Weights of a small transformer language model.
Architecture: RMSNorm before each block, rotary positions, no biases in attention or MLP, untied embeddings.
MLP neurons of a small language model. Each row is named by its layer, matrix (down: output weights) and neuron, and shows model dimensions 202-329. Each number is 128 + 32 x the weight over its row's rms, rounded and kept within 0 to 255. Numbers have three digits each. A neuron's up and down rows have the sign that makes its largest values positive.
A block is one neuron, or neurons of one layer that tend to fire together. After each block is what it responds to, as a language model described it from the Wikipedia text at the highest values.

L5.down172:150129116097170077124125141180145142164152134143137181146150102150192167137117106090106130168077098123153161134140163159171132085089115139153121134154168112100110133147091145113119166078111128106146104079096171162112114095101121071127204150086183191138133069162134138048157144107112121180163146112107140143171148096100117099146129136114175206151154115129153157124125139182158182127125
L5.down458:145174097193166106118130131152132125133168101169103073148101106115110187122135106148152144138092117136100172085100067115170131164134122134140133114117154183080127111097113127127116098082143119040120124123107132159148167125177153060117140128119169163113168077142106153123121141168106142183150147139127141097149145088128072149106057095124059101167162090145123128094132121117082112081188
L5.down738:167111137132092111092144169143094113149132160163162189104150087157100146109085162126124107133073082186086107175083183097106149181104183159093098118186107114160078145109169150117099107079137109141129120149120156132091133061128103109142130143178147121126069105094107156084129148123154096131144144115140126166123132149098062134126076108105157156144094099141122153138126097122115123105129
L5.down906:160152161151163110219104112130132153110152139078119134115099091116171111093148075107134065152184169132142188099130176110148099121152093138080082125126153161132106140136136096071102133133141130106119146187128164104167090171153141105094110129136098165074125175118139088093145140061144150114139135103119139174135130089087131155113143162133143142153116121130174121139177139134152177093111
Table cell separators. Pipe separators and line breaks inside Markdown-style tables, especially the last cell divider before a row ends, as in election results, medal tables, and court case lists.

L8.down1101:102130065110103158093108129076103153115134097107151110092129128127122130062088164077100152119100081143130106051158127155125117120156160146152163134119134095159134066080154096149104133164155185163101094116194114163181158092140142119151145102093147124139203093198152189117115110167101136068113127115136149122151158207112107157160164158133159203135050162095156139122118075151119126121104
Structural boundary tokens. Fires on the line break ending a Markdown table header row, just before the |---| separator; weaker on == heading markers and ". " after lead sentences.

L6.down21:160145176118139134173171071102134151134080148153115141120151092098153118133128128119185105170098118154114179122132126129133127162123107106121105118125126146106158119148153105133123134136118098179115103136156122131146143172117174087119144124104111112135144155142126121153131154113133129109149096128118081094155123099078094105160091147145124139105115124115130140121140116151159146134143
L6.down25:075145103160121129119111060142163212141113151083112133083135162121137166138117102129218191082182127185114171128132104144171122121094098114177085131063155114154127085102127106114097114151127121161141165113098137141120123122117128145170058139062160109125111144144132125177150163096132122205177107114146114153183114102096136133152146160137149255100120162119059111128103142086204123147111
L6.down30:156113137166103108180174109154151096136130086192121071170170065138087088149134127107139142160133147124126135139158075136185112100124147160217111132087138106112118111103166087125131115077126177127133087113102165116090125154171106109114091169171127126175175178133072104115109128193188105190169172135118149096122148098157140172109123141110162194110171126125140169092116160165149119133126
L6.down187:160084115110161130140096089096129126095101088116136132129191084199104132161140153092156161197121130161167135093138132145113105151112119076149138154158079170104163113108091162085163154153179165117117165119140077128087158144119117162106144094105109073092093163139134183154091149110135198103090114070157152087111073090159165085189137175156128138147115136161158059123158105137135106080158
L6.down193:167131074164157105142116077149108167136177144094189139117183147130121107165067111134150154101108103141120157126102091089134109122067178128142107127127175122161139107128148138166132139158129093133149114165134121186057124095089148145197110107061137126086090123169134084111100139122122080116138157159114109123153129057172134102097156156109148255181156240139048119144118160144090157121097
L6.down233:194164130171188205085116136156108172125092122080114170114137122127135104159201102114130133120123107197119116179062112146104151136101118154145086132128102129104123167132188109117111140158128130113212158128158154151139099113112157140119117086135119045153102153086133129126138134154102123129171109131078148150140151101117128162111106094144134167134107130109136117115107132063111190155177
L6.down368:126095133174159133120184098202141129094155181145127125093117118062106143100134157155110143150119142096084167092110205159107109135167069111144102131116165090106156122134087098148169142128133081192139122124153119191141098107116138107150149096115160137141180131086141117081166098079127086128098166151096121131145117152124116168135101101156115255061127157145136097149139152161079150094146
L6.down421:149167161144136130105127103115142111105138166134138102112127153191133104141116071067139109096187172108126135084069125147133108122151134092082168148140085131111112118096134072135154087124099124149096139175104063167110061116165130192127107076145093109150078136130136158203111137064192124075110144150143136158163093123144089094170117079081155156119139117098146152069151086134135160139068
L6.down453:104121126137150094104087148132147076208095167158180145117101167139107059152203112130122174086116127081131114108145142116118162139047129119107094172173120138129111123131106158111085134127141049110096191117123092083142145181156069147130131106169135138093092130117169147105191120117066084136160181147170104104168128135124172124179079111113125194151129152135087087172103171156156149127189
L6.down523:192059159128121135119103097133164147106145097176056124123103122180122133157135137104131160089126068124115133133094117154124134126066178160141152153155110104160180138115146149136114111159078095088092156083101135142089131098105187155194085125126131112157151131178182120101111139073147131128129127110130132118143174093134119134133195113184192209139131151138130101085144135084106176118142
L6.down549:203183121152186140094122148112135117140153181153144158088106079129134065119156148157142108120131140220122077160120119131116209154170117121145130167124173116172217111104162154127082162098160136145104124107125158140126137122094103147127176122147198085134215143124138139102139123091049172087091116115159127178146121149120137187098099139078148227125133125086089139085098085146141113180114
L6.down622:119167151164150105151150109143119100157166160116154161117123148125133109168193116141108114152108141178097148090124161140150140086131087109094161183104175116160148083119085165131140075241103107122071118130131078220091066105141182147139143067119118173147143113133139145146112154163124088120173128083161115170149110081120102156045162156111146176148126156118099122047101114119091157132191
L6.down720:149090132177135132147148088153166165140138180083105107124129115189149126113144097132125150116112167126074186127154113129149127135141115085155144147191149158165145116134113129150107112111144126163107128112193106198108127112112173079172127133070134089147166144211148110183191121109113099129103102132145135111107074144069132154144109139155076255110124161078115093154127166144123136159156
L6.down918:156145184131113176126149171064100140157123103110120164136126156122182112151218087156097141158130127127124171087102146100085089133108140126093150154171138134068123098173100152040126117100121154139129138133127162134081123094135086157106102063059137164149145102085144125120129168097081164126108148067135196160074114078132085117168109115105122116147164152147147082128120130085151079141094
L6.down1084:162153126178171149145129120140133093112127111126158057130118111144129141168171112139120127123153106192133109106130133097124144095106086159146178142155143121173119110169131150111078074109150114186133157148113107065115132122134186149139113092068115128070145143186134140118132120130116142147149112134145130142122102078131113084198127141090142255148160113132078107143117159146086102125130
L6.down1201:128110180176106134086115147198098093104142148064116111108169172177102136151118158109171182137074149152110137143116155117164085120094098159067098156121128100121204136128127118166073085133152097109141114094100134157125124143077146153081104144104112114124131157136112125096170093105171137086171179108118145081138123108143106100075142127116134173176133132123172089132158108127091144178181
Segment boundary tokens. End-of-unit boundaries in Wikipedia text, such as a sentence-ending period plus space, closing == of section headings, and line breaks after list or table rows.

L8.down274:109162107105095135127124128123147120141146172132118130141133132147154166198172084099137111167179122129127167104093120125143161186144113121150070138115144134203107203114141086128150218107158130158076100099139067104104086135166134155131100142129096132062119086137158119112156069113155124198109102135111110150133145093094134162134144145130116074135064099128082182124120104128098083072064
Closing heading markers. Closing wiki-markup tokens that end a line: the trailing == or === after a section title (==Plot==, === Staging ===), plus table row ends and |---| separator rows.

L6.down288:096162115154189143149124129138125100162120095151043104184136081138164174158130129154109088158122108134160093090136156154090104103158147067177159129145099089118131158149136101162166078126111125113118086118188118177117114133152123145113123123117187107143070134178161185102111102126158139194170100095135140109089140101120153135150198136084114051090111113159095131178077104159126133116116
L6.down345:109113130149159137132165121103085118140115101180107129185143158194152127119092128119101103070133131141131086140139156104137110142118114122125126158163179137102120107134122144198148114127067203084103151126133125095168152067143109156181093083132097164185157120117195136144136132163141133143141099114098171146155176092123161160106139124091178143110056190118100143080105054054103143101123
L6.down360:091142138151113046128102151079090112100146130226125106086119078094173173145170133118164112123090092180110129142091163144082077166069168080100094121140119151107122082143077064127136127072139139115118158118106108092120105171112151112181104115133147099133170076078160101119173075123100148195142072138089190148137117056101117115117119126133124139074078244106126156086147119105123168058119
L6.down428:111084119151163118166141130145082113138157113097165147129140138103121119165038111151109139106138053116109130129088172131127162126158111150103182176100157145125130079185188108135130086088081113203138090105154117111152087159096163106112100083088128092172136212085117052080153143103125126148205107172103168115127084095109149084147111099133057141151157076097131155137146206186145141073126
L6.down449:147159131182114089084141087141153087138146114053083110171105165060141106066162122096158115114129140069086104112157088083148155163153100130138121142111117098161072122093077170104129168089154140133167128137177132150133137149121160151071095081110183166113198085128083081201158149120131177115138142137100125143082123103176149173109070150156110178107097115083156158104126124132192121154139
L6.down513:102092151157153131114084136107107108174110091143157119120164139112138138096158153147151189106112167158134142105099149163071128093117146158182121215217187104097151089167115110173174171106121121139108183175127136145182127114132147126130124128152124083087197117163184088172111135135149080114104091123107122101102157108150119122172170122149157093122093130174116082132046116054129160136166
L6.down573:108179125156154121119144112118112101107124091164157152172135136123158147100085034141127140132106065153141160110168105158156125172126164123133144113110123153129120090113112152086163145116101123099225111144133149040120164134129181138112161092143144106082114124058080171077133118151124146125079102182145090129130164069070099166113118140122160105088167096076041108119140116079102143119120
L6.down768:070136081113071138107114195135122070114153136123131113132158085172086133129125147148206177158144145138158132060134162186110101165115129141149099082141107111105079213172146120084149148062075168112087114134149116181118100136130136076132106105157070148065128134110177132188083112165110091154103125192155132149144167089158164139150120095131117126093111157070111164124140138133127097112136
L6.down781:129075124155159075182149099039162153093094180130152068154093095121164225114073108139209150145086142067079077141139126145172110098119102140172126115144155125141130101132147145185105162149084115127162078069109141123152147157131111099201160101141127108166109115173128107071133138065119161157119088081118153177151121047156098133086154153162135154152191116135161165090164073083085162102130
L6.down826:043123153177127123092112199123141153141123156112186076126129163099127154134184123143107160158100078139127102136141116117178145108120112103127157157104155147094117148119065132081089129146132143161162129121124140094105149090130119130144148149109122174015118151128140141104137141127119112131171202115118115081158204076128143142118133103106104100153114137125093150096135096133163085172140
L6.down1073:122125144166120145076107137112123145099138116148120126146158144078095117132155119090133162127131137139194126131097148121116152135135072123089113101160152131171064123101136125141135112132105133144129155105108093134111141111163090130162143143192154194141146110106171115148117170140163133183119153069080137135160166109168171129115134112064110146105139177102147117096104133127084144192146
L6.down1082:152157115105165153185107140156135114174073079124088166159158171108128111113128117120138126104100080146078187102093111149126086129149163138123140135168140129139144067134185098125152142145084083151144145144162061146076072066117074139145154164046142140101103131120122105184089107077133110163103161154061124110108120094090149117169076116120162125079128088098169167163193156073119130067085
L6.down1138:108083134131144176079151120199115197131177166116080120134115138086136155117128176119155090108081037133199170094152071110127149137104182149140120104127171109164103119084089142151193144081150170138097149140156110156110114181120144086117057155170186165085097111082101187167120173126111110132089147096131082209055080100119171148081114105091114121147103140140174081207106149147149139142120
L6.down1268:074122093145087105120100119145047123081158098188149097153113139162146181131112053071111160119113185096175135086115143162141147128146074180125119122136131144095103160115187128149090165108138071094125134115127154175167129132115130145151130149141160123146214138106139104109148088142140193133110146168183159193120173142083131168177143168166084050086122114175193091118086118162184130122171
L6.down1298:154199151092119138155122118139147075143073074137151151172087118185118130096118140111067099144120142151119170141100103144129045124125102103103090170118164121081105170166122103121181131150168135178104167135075178121113116161164126142199231136136174146115148162111103125159140159186144150158114117108096109167162133150139176119091123147108141152070116172082143129121118102213191170097140
L6.down1333:109109120157139161140149153108177112147102116117078120205124091125149093098153163129112124157070168052139137143084186106104124084100118169088180168073112112126040126095122131115169156191136169117107130149155122090144136174172100145158099167126173117101139127112143067146122141083124154047118156080112140157132177137162115075126145138094175110099087072142143140114107116113117118126116
Table headers and percentages. Line breaks ending Wikipedia table header rows (before |---|), percent signs or "percent" after census and vote figures, and header words like Score.